config.toml
n_kv_head = 8
activation = "squared_relu"
norm = "rmsnorm"
init_std_up = 0.0236
optimizer = "adamw"
beta1 = 0.9
lr_head = 0.00498
schedule = "wsd"
batch_tokens = 131072
MLP neurons of a small language model. Each row is named by its layer, matrix (down: output weights) and neuron, and shows model dimensions 128-255. Each number is 500 + 50 x the weight over its row's rms, rounded and kept within 0 to 999. Numbers have three digits each.
A block is one neuron, or neurons of one layer that tend to fire together. After each block is what it responds to, as a language model described it from the Wikipedia text at the highest values.

L6.down518:463451577562453495432631486551422476449512597479544521469513456515526495424427509451557494489540344520454505579515531606519525526526477475450535510555456468438508478598546472526560542450551427453466516524516471519447434497456517514608451514501455489495468508405522596458403491482421539593584543479458470546477491524456584531493490529530492400441447466438441481526485555562495491389512
L6.down579:564387514556466493486555405504512510416496435540494432481476576459455463545505542557499498542459529472563508477533554532489474416511395489419556442451465496458583551476566545508532480513504502509563492516545397593463544476504431546548422518527464433520490563490516633450519427450556460501627433534509553533395533469449568448549495554563447480503515472576470506504376445540474519391502
L6.down809:499477550563513582512521516492530473467474456512466497512437416528537487480539553528532471571484404548484486501562525535573503569467448466551531485591584529453537528451568438524596517531500535567503501459637541571457486446472369551491541584467512552460519573456538520521420557532564519518560541593504464518513411455484544463533401576585461451570575510534458406517523485490557479476548
L6.down911:579558499513473526395444509509515482488487511454556585555476549523599555534510534479474436604574496498419457490466556504451493461476507479518464608508383429537448400485486525450522520534519425567418584449501504384446484498493450425511474582501532478446445529502547530454530454622454472522500478592546521515502405444461563606442560505543490557497478486625450475572546491549401501579493
Description: Short common stems, most often "head", that usually take a suffix or "of" next, such as head(ed), own(er), cross(ing), Ch-air, the head of.

L2.down20:404450495594590457573557457576471433420560580449439495493507499549537499539530532482495560474483532483595513526488497588425547518474488502509502496561505505516561479459476466554573517525418386458586497503443543509616505471439601518508570464551532582520529527392493527490455463423519584456661491565546472533421562455514638522535438454540481465570506455564451484497484451595471526449456
L2.down71:475438581502496602428520475467566529496470466518528506449454444585394414473557562437569507421511510457565382503439424580493590534383495456513503556520470458491471486544468455470554550475493440546433516467465563510508528511464493441479530483532448492481482444467487523510517330528446526484509502549393517543489560542514538476475540495578505433556514555413549508507547541427546468490483
L2.down82:474549500465425511557485501555527547498487421457579576527486542497585490412522536508535550460462550397520446412459586508510470458606554488521538574494428382459498509377504404553517551410554547474515560502525500434544487542478570553545568510488481470474511554467367557478510481500506504515445415438461497465450552524465458511481581555452452457502482516505474546478595462467525530538485
L2.down220:510445452503596479465554547571569419482501495510572463448523598523488491563498478529480397537500493482538545511484535509592480478477459442448607512516435530536532452513511527484556579453516595456491556522517579473504459557508473542424452485505542422479467495516495499542508574421434521430487391433459514490474579543513526575502488590584630425492477539477503500543515471496537495481466
L2.down222:413459454536512396442513491499438457491516413454496532486477446545455543540550433502475502529490551470508492484530500468528443501503440549542443621496392443479490428473522472501500527503508575504579533533497509577478479536405531547566551477534581495502555442503559621423473537464458544456525483519479555414499402554508457467518549554394495526473526507494503430518469557554508475480508
L2.down276:433507577469509601543531376602520553543432481557490502566610540415506492483488412459356422473533532530499488445388506602509572415505512443450505560432540489466448523471447518507461407494467536511502453491509630423495567546422485466465503539558483412529526570524506496512469575521574490555491520448441499411504517530515568453507531529447570453467555510525509579471506515491420545512478
L2.down301:474534492566468561473541561457485506505433563419538572431467571429559513457535499515505498466500459590536505530493526500385548413485532511589528537449522548497513465559444457547543503473544446480477513536566590470489507542573436541421528582500493465437516555574548329509463521476629511467456489535465443420484453514434488539505505556493561487452489525507457456416408472501570584507496
L2.down324:444433483446478541446485565522465451478564384432619539483456442532489499520511419439526465554465499501488418481506504635528556417417520446651453445548415416535584468467461586458522428580501484650491482476468510445523484479401518553469440497418513582546521489458464493454488374474603430492468439497464533483527461471499495508533490513486486476525512557542475487528544528565483523491555
L2.down551:531447420561469504457542536493483604494446517588551480500462549522414508438497462434466473425476530488455483512444468596514431526587543458439511498416540424470513476494505464533568450506494521577495510439546581463532487448467504520468539505458478504534557499542574520529462518491407467529579559444538589459448493479531535565359530469474587485469413479570485634503492449504589519442467
L2.down609:464523558436578510474521530480563525532464575513508386442453480570529438478513584521518566599469535490564494487489520514509455464442464466518553557518436486502531436458421596457511526512501454547538583504492423575545565447569482494407436517488538567500521469499473474610505524459480418454469363501439491517408585537539571414579455498546493520538532482464514485400461520559549516430532
L2.down668:490474466535505530477550522502457648465489530550518527478451500503460529490425575544499580458491471515436540584541581420537521487471521545536516455447545506442394482535522498421414508480519500484469577481538494552472519496483552495456601541548530485540506507410522447511562437587560539506583580462510590399547429377510562582427502460553524574439430440461479544560502462519648432513527
L2.down824:400543438478523440506447451425456437524489530594596430442557463459545545530505551470452450462508479423511449493563490568427567516483453593411483539488524588366562518440533484443594578510418539404495516521568491526536486538535486524472455498416529637441518490568467475529514531534479490538540425550492596519542489482490464519564466463562459449532548445496480505575482541493446505549623
L2.down859:532557458558504421555522421544553493462479519491410473420587598534559362483463486495522551509502488471403570471456522506480494454481542464541456435483450541460442514535398466525522467463445511568638481495550565472497512518359463532489490518417591541459421534517519570569546531529561472556513484479532511484520522479437469492466520538518424464453473376463503419606515532510407482513468
L2.down886:643590483481435548505541514466448487516501453500479478464534476455433486566490525581537506526560464482499541554425516526493533499517502436469462492514545460577420465460575490460518568519553451503498460460532461506456576509446542542559420535512526428633547500445510439553492508428492450535450528595608504418578420480457460547448467500454399495494563608429541540554513465436466438512454
L2.down898:473385501516496445407503478555455488367471473492512575539469467391462474488471484516561413546542406557479486570542469465455550539580458500519511549558511569504543572414545531495531555620481572519522511526526539493483456486551495473571574452475422547449490533617462524482497567488491527481478522571468475551505455581505425472497487476495542477515516500494488454521484515481461498430505
L2.down960:459611509515527520504403460517524459578441441576533477480477494513479431555378542515435527533512524486473549535495459556518486344563453488420501503526480471517483475534517472538462445488449505553502468463476490581490575623523463477490358548476465555420638470575425430461485441548509470548455475472415492438458577575508552545526487527493508432537498484507448557517469489535412490427514
Description: Nouns ending a set noun phrase after their modifier, e.g. weather station, digestive system, 64-bit architecture; also mid-word fragments like periph-eral.

L4.down155:554426524512464520488539500517501524485545529469445515504496496524493539470425500496574435551549514513499440584471608510474433446493501434547438497527495455563569568511458561554543618435449385523418500535545471380433498424485489603534556462516528548487450563496515506542526438502523438492554462565518618424559520496437504595515422493533451428476436474491532569437542581469516570484506
Description: Mainly the word or prefix post (postcode, posted, post-doctoral, observation post), plus weaker hits on nouns like head, meeting, mission, and from.

L4.down663:536425525540451558469448473481493459510475470512499470451532490454484427544516539468565487455521491474454518432573502454517465433413489390527512468454481569466534571491593511563540542556405547517477523473559577437495556536470419441527529455524521583577562491573431513537473454571407517464590491598518477508514516417464574632449491464493518491490492540521537475617484564506416593539530
Description: Header or label words opening a field in tables and infoboxes, such as Occupation, Total, Release, Producer, plus blank cells and the "19" of year ranges.

L2.down64:475547509498561457573476453412427504468535499457482580425530536430467469526506517582532507468611585519422484478575551507554615531466430495484562468542477546467497548439403526518568504510440433509526460541524559429511471495429503388482454350449531518409536495501469607580545542474510538456458540513517608518509543473487574471543453456458400479463503555510531413474522504478537430538529
L2.down76:527585541487478528512560555490468588412527500463568522537488501609487421397518548448540418531473511551468540423481480509507524458478510531520470513564499447515553473443548493500496530363502458472502468540464448477432522540431502480524533547575540476612472521517511508493501574471462512519521489440475467472498501488491434468531457523547512444454632541503559550476461511529539433479486
L2.down80:459515476434542567532366524526525457404479509491488554437534500583562463452367501445491515538546469483505450504492540552546530557461438520568448478476541440519505392463456522509466441472562482497437395515513551445553534472451514523563497507521481594372550542462443545507494407514490543433499523480466485482537526634534560549658454570508467453507542453420512508454441473424544532525580
L2.down169:388501499480468528489398463530479539402457524548611495571509397631377479530486492529496521496506510476569573466520422450460488461440420391487526447430470570474556458520510458539492501480597497501455468558477466515532421506506442484533475494575538469471397513466535567543540504450473412503537553473441574529455461583544434438498544560408474428477493542534485427530593446644513507498463
L2.down248:480499424470512578578474535556547451535556507501464485424590445497546557540484487403554456487449493475452498468545484483540409482509592481552485403528542524527475531463439505496531509548581475561519515491497523453443556583476444518508420574400505491536519467612470425492523507484488501462434595478488536509537519481531524412520515476447523485459501480509461450507519520574646504567487
L2.down336:565444503609409463445460521508534472530530547486452576603529466418510526527430472557436451445419445418497555584490457486459508441498465463543501549449383525382532548475495496473581458562437575556458564539501545519487482447511518532537420467488501499432512576454458497482433464488547510517628438494501427507514545490549492532499483562565498516472479474503559525489526500481512598462514
L2.down602:533473534627579618434504408513505441482564537442469482515466585471490492427502418485519531628496483484492357499508532496538562445457479449573449476626577538479509462454464510483477526444494409571458471548448419533582461471537549506508559506453477452502488508490501561527534508482534438450561499487533412472494496550540525554531515604475393607468569463516441498513470443493520414559564
L2.down617:600473519511491487596528522485621506562584459612478495463500545457446491441536461491492465423410538533469443449462562456449466454564583498511549572591564465527481536466498360482598481518537464499461461475517634501433488426437537619477487613393516419478485527515505565504432492538545474566426514451519477465565466549469525549449548524560440529482462417631409493511496476504553518477583
L2.down731:415463507545564537504541454493511543481486424474554509536504458538505512448547470477500551459492524494504448480500449503490521551428581619471437456405502538525523525395563549508564455560518468506519440479500530549528452400522494513457469488537524448582512582504537508557502536444577484524516543566495442497319506485504483496560520529457461471564501498461492455456504432541564522490557
L2.down732:616549571517385482507413521539479527490539472515470567624382519505399536592481520581566529518460457505522444486482576561527465499467546586459506543497473518469450473480485452471530549459508386481545505541553504519479481548470473499521580535545659550513541499436539507521432498529530459535508486559512418519424440530604465532500496506477546472534471483518480595558546384584526498452530
L2.down745:434428525576491510573477458570502506494463472594518502471545531538469441452517572523470555577535520575518507458443398539462549524468496500511437529537502493522456543479550501463468530461462517528507451521561458539490480540442480454469435541406525535420523562534493441468579467485505421482433516569486443471433507550422558513607448539527564447519476523405466502482513578544491535427459
L2.down761:553445555462479544543436511424513542482463485415562487517464519562452533533522409491490536566534450580533474497481561449558481528497426402464538530478507525533487456542505437522528489502487593531520460532404465464570384499563431503342551454628475577500614489522445512512536491464436460383443518465410540528461564473470523506597583526407552561474503538487419489494590527419495499466523
L2.down853:405523466418590552577446577495500528428448543429497539467490581485423418471533505542538513466486425562416520493573459528481435460449473552458587558540458454478538480524491547564563490526526451447551482575529495430474453527492507520554457526491576578419496507479447482511514481582543490561469460515513566493503427584538517460422455497578482397570444514543463419592461577498556501490491
L2.down877:463504549488437540430560598524548497521551455523553595502517435492479498527515440503492446512479489473457629524475473522562408376457557557537547545513469464484488500486502519437504448425576493503580497600509437527527532506412528481533441464496542524511462587469541514452471518519581433568611501435532429521496412427534502549528540516507599333472552399464550458501450496507608470507520
L2.down879:462429441456505541488503581472500527491535426497557480478473474507538522494492437562501561424511438553455607521451501415579529542503543456522537437530426608471486521566442569476612554504466580508518484536592526465550483482467448576528565589465543581404476490482503477471521480513486480441644453473519513517572512471579491416484484573534469452562515498502498564501390447506414478488547
L2.down980:490564574522504480492527485540524517495537385440556525551577405493569527481495475543398387529393507494506491498415448503545478474529438576419582497445517519459412471395535559477551442510559422497509441508518525507491491421459456549495536453584488516334525462492476558514495442457430505540502500487488403393503448532477418561422514523635483442495475439499548540506542409472509519494492
Description: Opening pieces of longer words such as arch-itrave, post-code, land-mark and wood-land, plus standalone prior (to), located/situated and a date-leading By.

L2.down151:465495505450446488505434454453502487493505522498531507533486433443470472500468441571554435529516456474511561486440510634511529497576469430471453446557591498437457503498544440420482445458515522484543509558570530483538572535420534473535554416480511546447369563530535515541454590505489536469438400385479555469501438509453491500472480504506437507518446443449466475423426525540527603506535
L2.down153:489445533518578533509539398462446474495533464463455500505524471589498459491399511491500483457480420449564493486517491602471533546524557466499490416537534483470403557477490503478519487610481502428544553399442509586480466495498365517475350541470508537479569497510502483510534396593496402566497534567536514485519458537413478467554524598456501511519586513516526472525492515518488556468529
L2.down207:489478552553516493536556435448453599516502473553484473544553523578511483367452467562525430581461532489504431509508516463537516500487487507497475418509453503477399521496469507452590544476427513502572517606541509463519545541429522525439516452470474441423518485539456539509541479464551499517432535432449592518556507517521487424452463489513443576514406452497486468437481505500435442470565
L2.down263:465505566545488522396436513467475458462525420579526578507490432452436538468485576506554454584497482481487558486467484442516551385455529419413475558542555470582408532605558614478487434635497466551541498528615448432523523551468416502462465448448523411444451551509473570474517526541517416538489481480464577544480536493515482479455495480449500514541532517516446418426453453462552563501476
L2.down302:503495491475470554425586487584541604503465526533450453506489420474481532526426526507452446465496523440520396429606505515489441504559478407463629436516470515523525465451619513462549529529493515562459446533657544559508560583461475463492456498451583563545521466476476499534535575512465530548524472552466526454445539586529416511513524510498411472484445371456558478556597469512517517405547
L2.down319:447494484516588507497402570496489480516538554451533520522534473569498588440432539497554477508532525540436510435398555427518445497517425458487473621534470499407531484456426549428535460456488412564590574411505572523379486461500483442457477423488494531441439447489501468452507552534536523409491466509485483469526467552476498579541456435505477454553496555576444520473461557512464512587545
L2.down377:498481574430548522629578547506434500469530530552473540581501502555469453541550458538503411514508457450580358522343539539548525442460491542523410453457497456540462522470525580462488594459480521540503485597501512463485475541496534492501452418531566608509463505454488582470395608425495511435550484446521544406518481488525476538484452501508462458458500485555411454535526480472465568507482
L2.down394:410514539518484525505485389443500537520523480551533584543510496516593527464543471542525513448457494555468579465580472480428451513483451534534522416462495544493474474408428480543494446451475505467455559502539623432524486384529439485511479392474477492544578523569413503468467474462560461427489559589531414548425521446577448518618415496502498526500551460604499539395605534552524532544557
L2.down398:386428538412532466520475500492553514443472515514532452443521515490490562504510385498474492551452506521469483498508582511650570530549502463552525466471456617480510499499487518579526554556432521536457522560474526458466481515499532537402495506543537552559561507518423498393494563384514517505532474414557480429447483509513485449514542431544461443464473473517566533569467570514573426428547
L2.down443:420545457399456509601469524512501523462428431493517536522469493497474513405524606499451484488499501461404451466498427464476460508518485525511526470514558507594557450611491496571549530489467538504452427496412544573558470583547517497515609563396444470498452466557391483535575554472538491447442445480528535506567571457518548503556513468390536536517453440484509634460476436524476433462435
L2.down562:520515417466444510542477521516504495364485483564496450443456567550566475541455529549439444472409480526526491567570422490534451561556538554566545377528497477528605494502487533519469530488539444469431492606533558514483468495584429571462577470527476535414499569489533586431479524490476494440544477494430415505482564521515499516573485479585442528519483480496536523509553512452647502593535
L2.down577:578436517527458498523526542478547361493506480479522526512479421510454566521567407560554407541486521487520513478457558575510418524514437496487486469520503506529521412495500449641454508522502454490501449444534519418529439573559539473501464544532567391492533596538387391510528432456516482443569519494564469423423487501517518492429449487483509520491462555500504488591529506512477494612516
L2.down828:505457540530646568427540491431545341472446553473544470455444497538448538480485412432495450539532532503531471480494539534413560465494468501456521535562465448447441473432435518505542517538506503470428542531512509407515533529530438536502510497541479577445544554543516530481526603506457455481383466542458429556497543497433491601513519430419427565507445522461479573436565502524492572582511
L2.down940:523547535485485482499579526508474457476469589490551521557482474533572495585543478587506453462504522468517552527508628468500536517494417398478453443567447402440489439501586553515574492440459390469579522505469486499424587469526598522525542440544454534515469552527506502609508457488498567556485490532497487389483545631488382428517498389565464566422522442425478548469514462531465556390510
L2.down964:532481587476492515471487504552506448445459486451516585494548425549446441459471477537465586490471489520534533537480527471541574564420532428430403455530472543564458549450524433407470523491490465523538481474466498529521470528484480599543447474451511532564369565534536521412416444426449524559456577482542529468516394575489539544514391527518577495534507518457423464465543552554413533499482
L2.down979:464466537530602508349432490501466489539524541507552536522384474544577506491543429530476507467504534444519547464468516582558516547578620454506481474622509415465466527517490576562503549528469490534517590492531496357613487589541489472467498494520401526498469517417486460513562532551512508420528535467538526561505471562493449488535549549467569560540504501443493553500446498494505510486556
Description: Tokens naming sports competitions or events, often inside athletics results tables, such as European (Championships), Olympic, shot put, 4 × 400, sprint, skiing; a few scattered unrelated words also appear.

L2.down30:446484520485547545531557447498502472579439459486503461506523510563482423477537440444403531458513553518490524545463575450504503490509542459506475442542491511478547572578481478529487461510511503537433542487440492509567595562488550460405504544518597556438461550519457429505503483530557508613561508540495430484448432424531403474460486634486544536495431515506535451460505519513506510450452
L2.down83:503473503451472535486565514527541550561480533469685526437431364504477666496545420470468453542536446505586451463527469488463463498466471462508536525441499562545585571445519476495539526466548569508528542419531536482544436564491453508476549489517517505499511456554485532477534423506430538432465607509471491511429468430493540443549437466535498439521537477489458609506553459516549523377437
L2.down96:405513476490535521431482520540418588479535560546497535519539456541508430570462504481575475471574425410546546512556478596539543478378512521504495465517475445444405479469489468410520578409527459477455531549540571600498537552433522481464591487469488657458527488469449447491506531581547487490533532552449553468524498456436473515504542425494381482569519380438482523450481554471513516485566
L2.down121:438408543568424477508511491550528438425417497434555534573526553409446597509548556461464482530568512567541412514495523591444535539531439463472517529458483516524514505379540526509489502510434537451457471564547484518576476590474542500474611465427481512404520454388470503501488541482557476477460415485465543516495464512520507461473585468448511457554454477616466440479517521488615584491534
L2.down167:465528397443565459458479469443498495506557542506450389511567552414484511511578490490523421399414568475581432519528495540502512459568571510501450536438560512559548494440546473458550399501460458542510476519433541412547520482500612444505537448584444599393479465374522400424486454464541509426566505533516544429460476583549499558447488475489415504500467491400342535570480509518524600534520
L2.down240:460342486572505569472561529514414465518551534558478605432603503564461511521420562409517512520537554516535485485567434487488424507492513507520490400549451554465492486477501423500502499467431498546515526546488507524479504577447471459498448445466450477397448525590502459454518513506566423510448588509410498503435428539442512471572485485436490514529487433636559557457520488547515495492579
L2.down353:536422556487525515381455478570477531504494453490469411461536489527474441583547605487498513526446478466473575470584498502484465495467513492582449422542544537418448502479569455510505548460494397561467515459573536572473546570421438484542505514368543586589490502473491504507549415506490474547450579572475515392501466489542531586501427471481481507488595469556517473465560471504415532453494
L2.down361:542449474491549489513527405490491466645430526590507465503460504575351523495468543451567489541518541497570474505467553394546539539583563497535537427487445508520548459442438562536528451569468540525475489501466522519532539504555492514535476463473486463596512490512489539451419559493517522507524471487459483524486545574449509437567485492439639556441425521594539481543508471573513561489416
L2.down402:458576532531472507475526544512560328446553452533460480489511486527430511552524495523442563590493466518479581508499471522526436434583460497536542547473485598445480536489475508564540508572448473445529563480512537477491497468374593523537510440534530560501491521492561486539484525528504553480623556456481538528516449497454586548550474449393406471536471534450434512589542535560431527505558
L2.down438:385433430556485456549532535515415589497546414461498543482480416457452443526492438477461467549548588542499466568526511448479496562592380556473537563443515457505520461385453506449536520465541512539546445467464454555578465523451495458497510500571503527585513492429514481442483513500448508490422477524432497539492483552513495459565518590439542543534485508441523397477445508581505515504502
L2.down466:450510533559553489462453543451489562439549470480573427490552425526511495586480536523475464580473476448434604496511464510486441507447518546518459490491573463473410449574460474450473618552491505514511487471559538566509520445521564540518481456545524439431484575569439519468544504496538575487507458424412555415374553495581498479536494421710549595518513372492491461502490499461438558513556
L2.down510:515574477577589515440475516544603516413563460492455599476428488464515479478494494471375461498492530487510453495500471538498526390520483569536537562421499488471546558382541543428505506486449471520503524553575462464475495422461464487518428498485426477599496442484542532472511520456598520421460473510489482544466459416503549508501548478522593510518439523333565570524518537524454442412521
L2.down525:452505458559472557571531550457530452485530541546438503490488494520436468433479512523529484533470511523491445484432524592528397448565475452450560546438546479476553510420487517484532467481502455478516448442454526382529611544478484567486488542454470552402532516530454505533476540438335546460536559570495460485492519486516492571573522519561634532582629493543486432521545514493511472458496
L2.down646:389478499541526551531508448548587453508486473468480519527537537531471511382509478503434511504517576502456556490481495459612527479484509444524468530453557533541442426424446486485479547450554535521423505394554483483539579504534492491578569494509490596500447541517495566517534504535496461446400505434486526525533485522424538485544492420386460495461462508453463600491488456548500616532561
L2.down894:479427489549507528388480503552453539509402560562440500462498465523500399450472520547512570474481449529505525478517446506550560422454484538500545474493511522380538509588533500487515566421484408422537550540509594544453458505526541487601478477354558682474406450505466501469500424557544431569521449580484509478458437523490534477507473443466501505590564496442489566535475534494464486437469
L2.down1018:488448515512490517483441544467577464506464515530526490518600567480477483541439452486551502432495532554475365448412397404474507554623420507522483507470494508560493505530494482509501501533499538456492459542408441570561433453436499519532443431440463590523470535537524509471469529567380530440464535402556433503503522586583513544498588521516518455456489513591480488546443529480420530457427
Description: Mostly the word Position/positions as a column header in Wikipedia tables (chart positions, football transfer tables); weaker on scattered mid-word fragments like "acher", "si", "long".

L6.down174:461552465565494481485511489504485555481463534481536588479538596493406501556479536497448435496442550496555493433532507441501498456427525467489395561499531519543554546490551505515476520543436443380469616514591558426466550503406484554456504484526579505596483501509570544509537484427492486447550578486396462560464542517452497410544471608402483482535482433443456549584545503507486494527576
L6.down210:518439443496497450484570575525498514495482493553568512497447543456540517490520418496520494508564450547451487540586568429462515565478425489535583521467492552561440487422490447557635442551554524583458447473601537508469467589542560502461431393533479482453514492489443501545518417542570518452470466535552471535496439457466507505600478578442643545468509509487537581592563499494502470508471
L6.down253:538518496498458466475553464385482504452532389530598519537429476459483540450414399554569568465508428445485438417547505435498459471471580453498564519473497515571530472491498525524459598484575533419533552505510579497530450499499425533507545510603501432508526556436346540497433486550575456509567534506451551455592546434531551517528471460535488482526526436560503489573504470555484543581479
L6.down899:493572419530506509423492481427524520563480475522521483504449512493468446520521527470476518494481552387496524515648486569401503464367458443643493524475489437530483483454574568472464541459539556541549515445515485448518536476434554399496480484575542525574426506452474576479522424432535468480585475533504507588460517474427447441555541469480566547440476521386552453537533449451480552504491
Description: Head nouns (or their final word pieces) right after a, his, an, or a table pipe, e.g. career, tenure, role, man, team, season.

L4.down489:434515459541474470520560527564462455453500529437394472435435533551514538552481461429479516508469518540416533470528456453574505439393422476487544520520524618465560545498534467526568509565481431562468475431543556469501487526516542520516468452513450504467472576430478481466536523524505512511450482491625491541546503517551446498523487488578557494541533481549518517557484564453480600497498
Description: Fires on the apostrophe after Men/Women in sports event and team names, e.g. Women's World Cup, Men's Featherweight. Weaker on other possessive apostrophes and on sports-context tokens like hockey, player, European.

L6.down61:439511576461387517492536549523496440554576427444634471496393489478527510516480506469473397404454530573467398487477483510427437365578553419526569559483554524499528448471506475507555522515602406502507491481430438512479405517423525480437514482575520485478541550513577455530476405510531531499551441536403462543527528497557470491518491494458503336470537434534453509463504545506510589540457
L6.down349:500509493506532489496458528502480449446531551571468507449459407488624437505553456429548360551491421419504455461548507509394485515451439419544556543454456520437482508553457459506528523424465508526510559563560552553603462442425440463561496455612516544555468510480533543529521421490487600437604581488361570471525500463468467535501530517516532540459521476504495473446563507460552500504468
L6.down733:456582472473431520474471519510534554502534497543510531447423532531528487514444469472577457454523522500478374481517523534430476424415383487502477513457506499458470451532532544471535458457472485533568558535498464526507435455490530552480475508569402512356559591447544510482455461451517569472521565488461527564442520511579531442556458547383593448559496429485490579472486478456471541432511
L6.down763:485471480483489431496584485577528460480398504490479524458400560539590369545582426526423434520482426567471469530537461499509440558505599538540466496493530488490558534510492529480576480445524442426514537559484495468480445538513461453529484508547484486517519524551585552552525464436534505524500472524422476506457444508572489501489424518538566516467583437511456422519459465507571539518477
Description: Word-final plural or inflectional endings split from their stem, mostly -s or -es, as in dishes, tools, pickups, concerts, churches.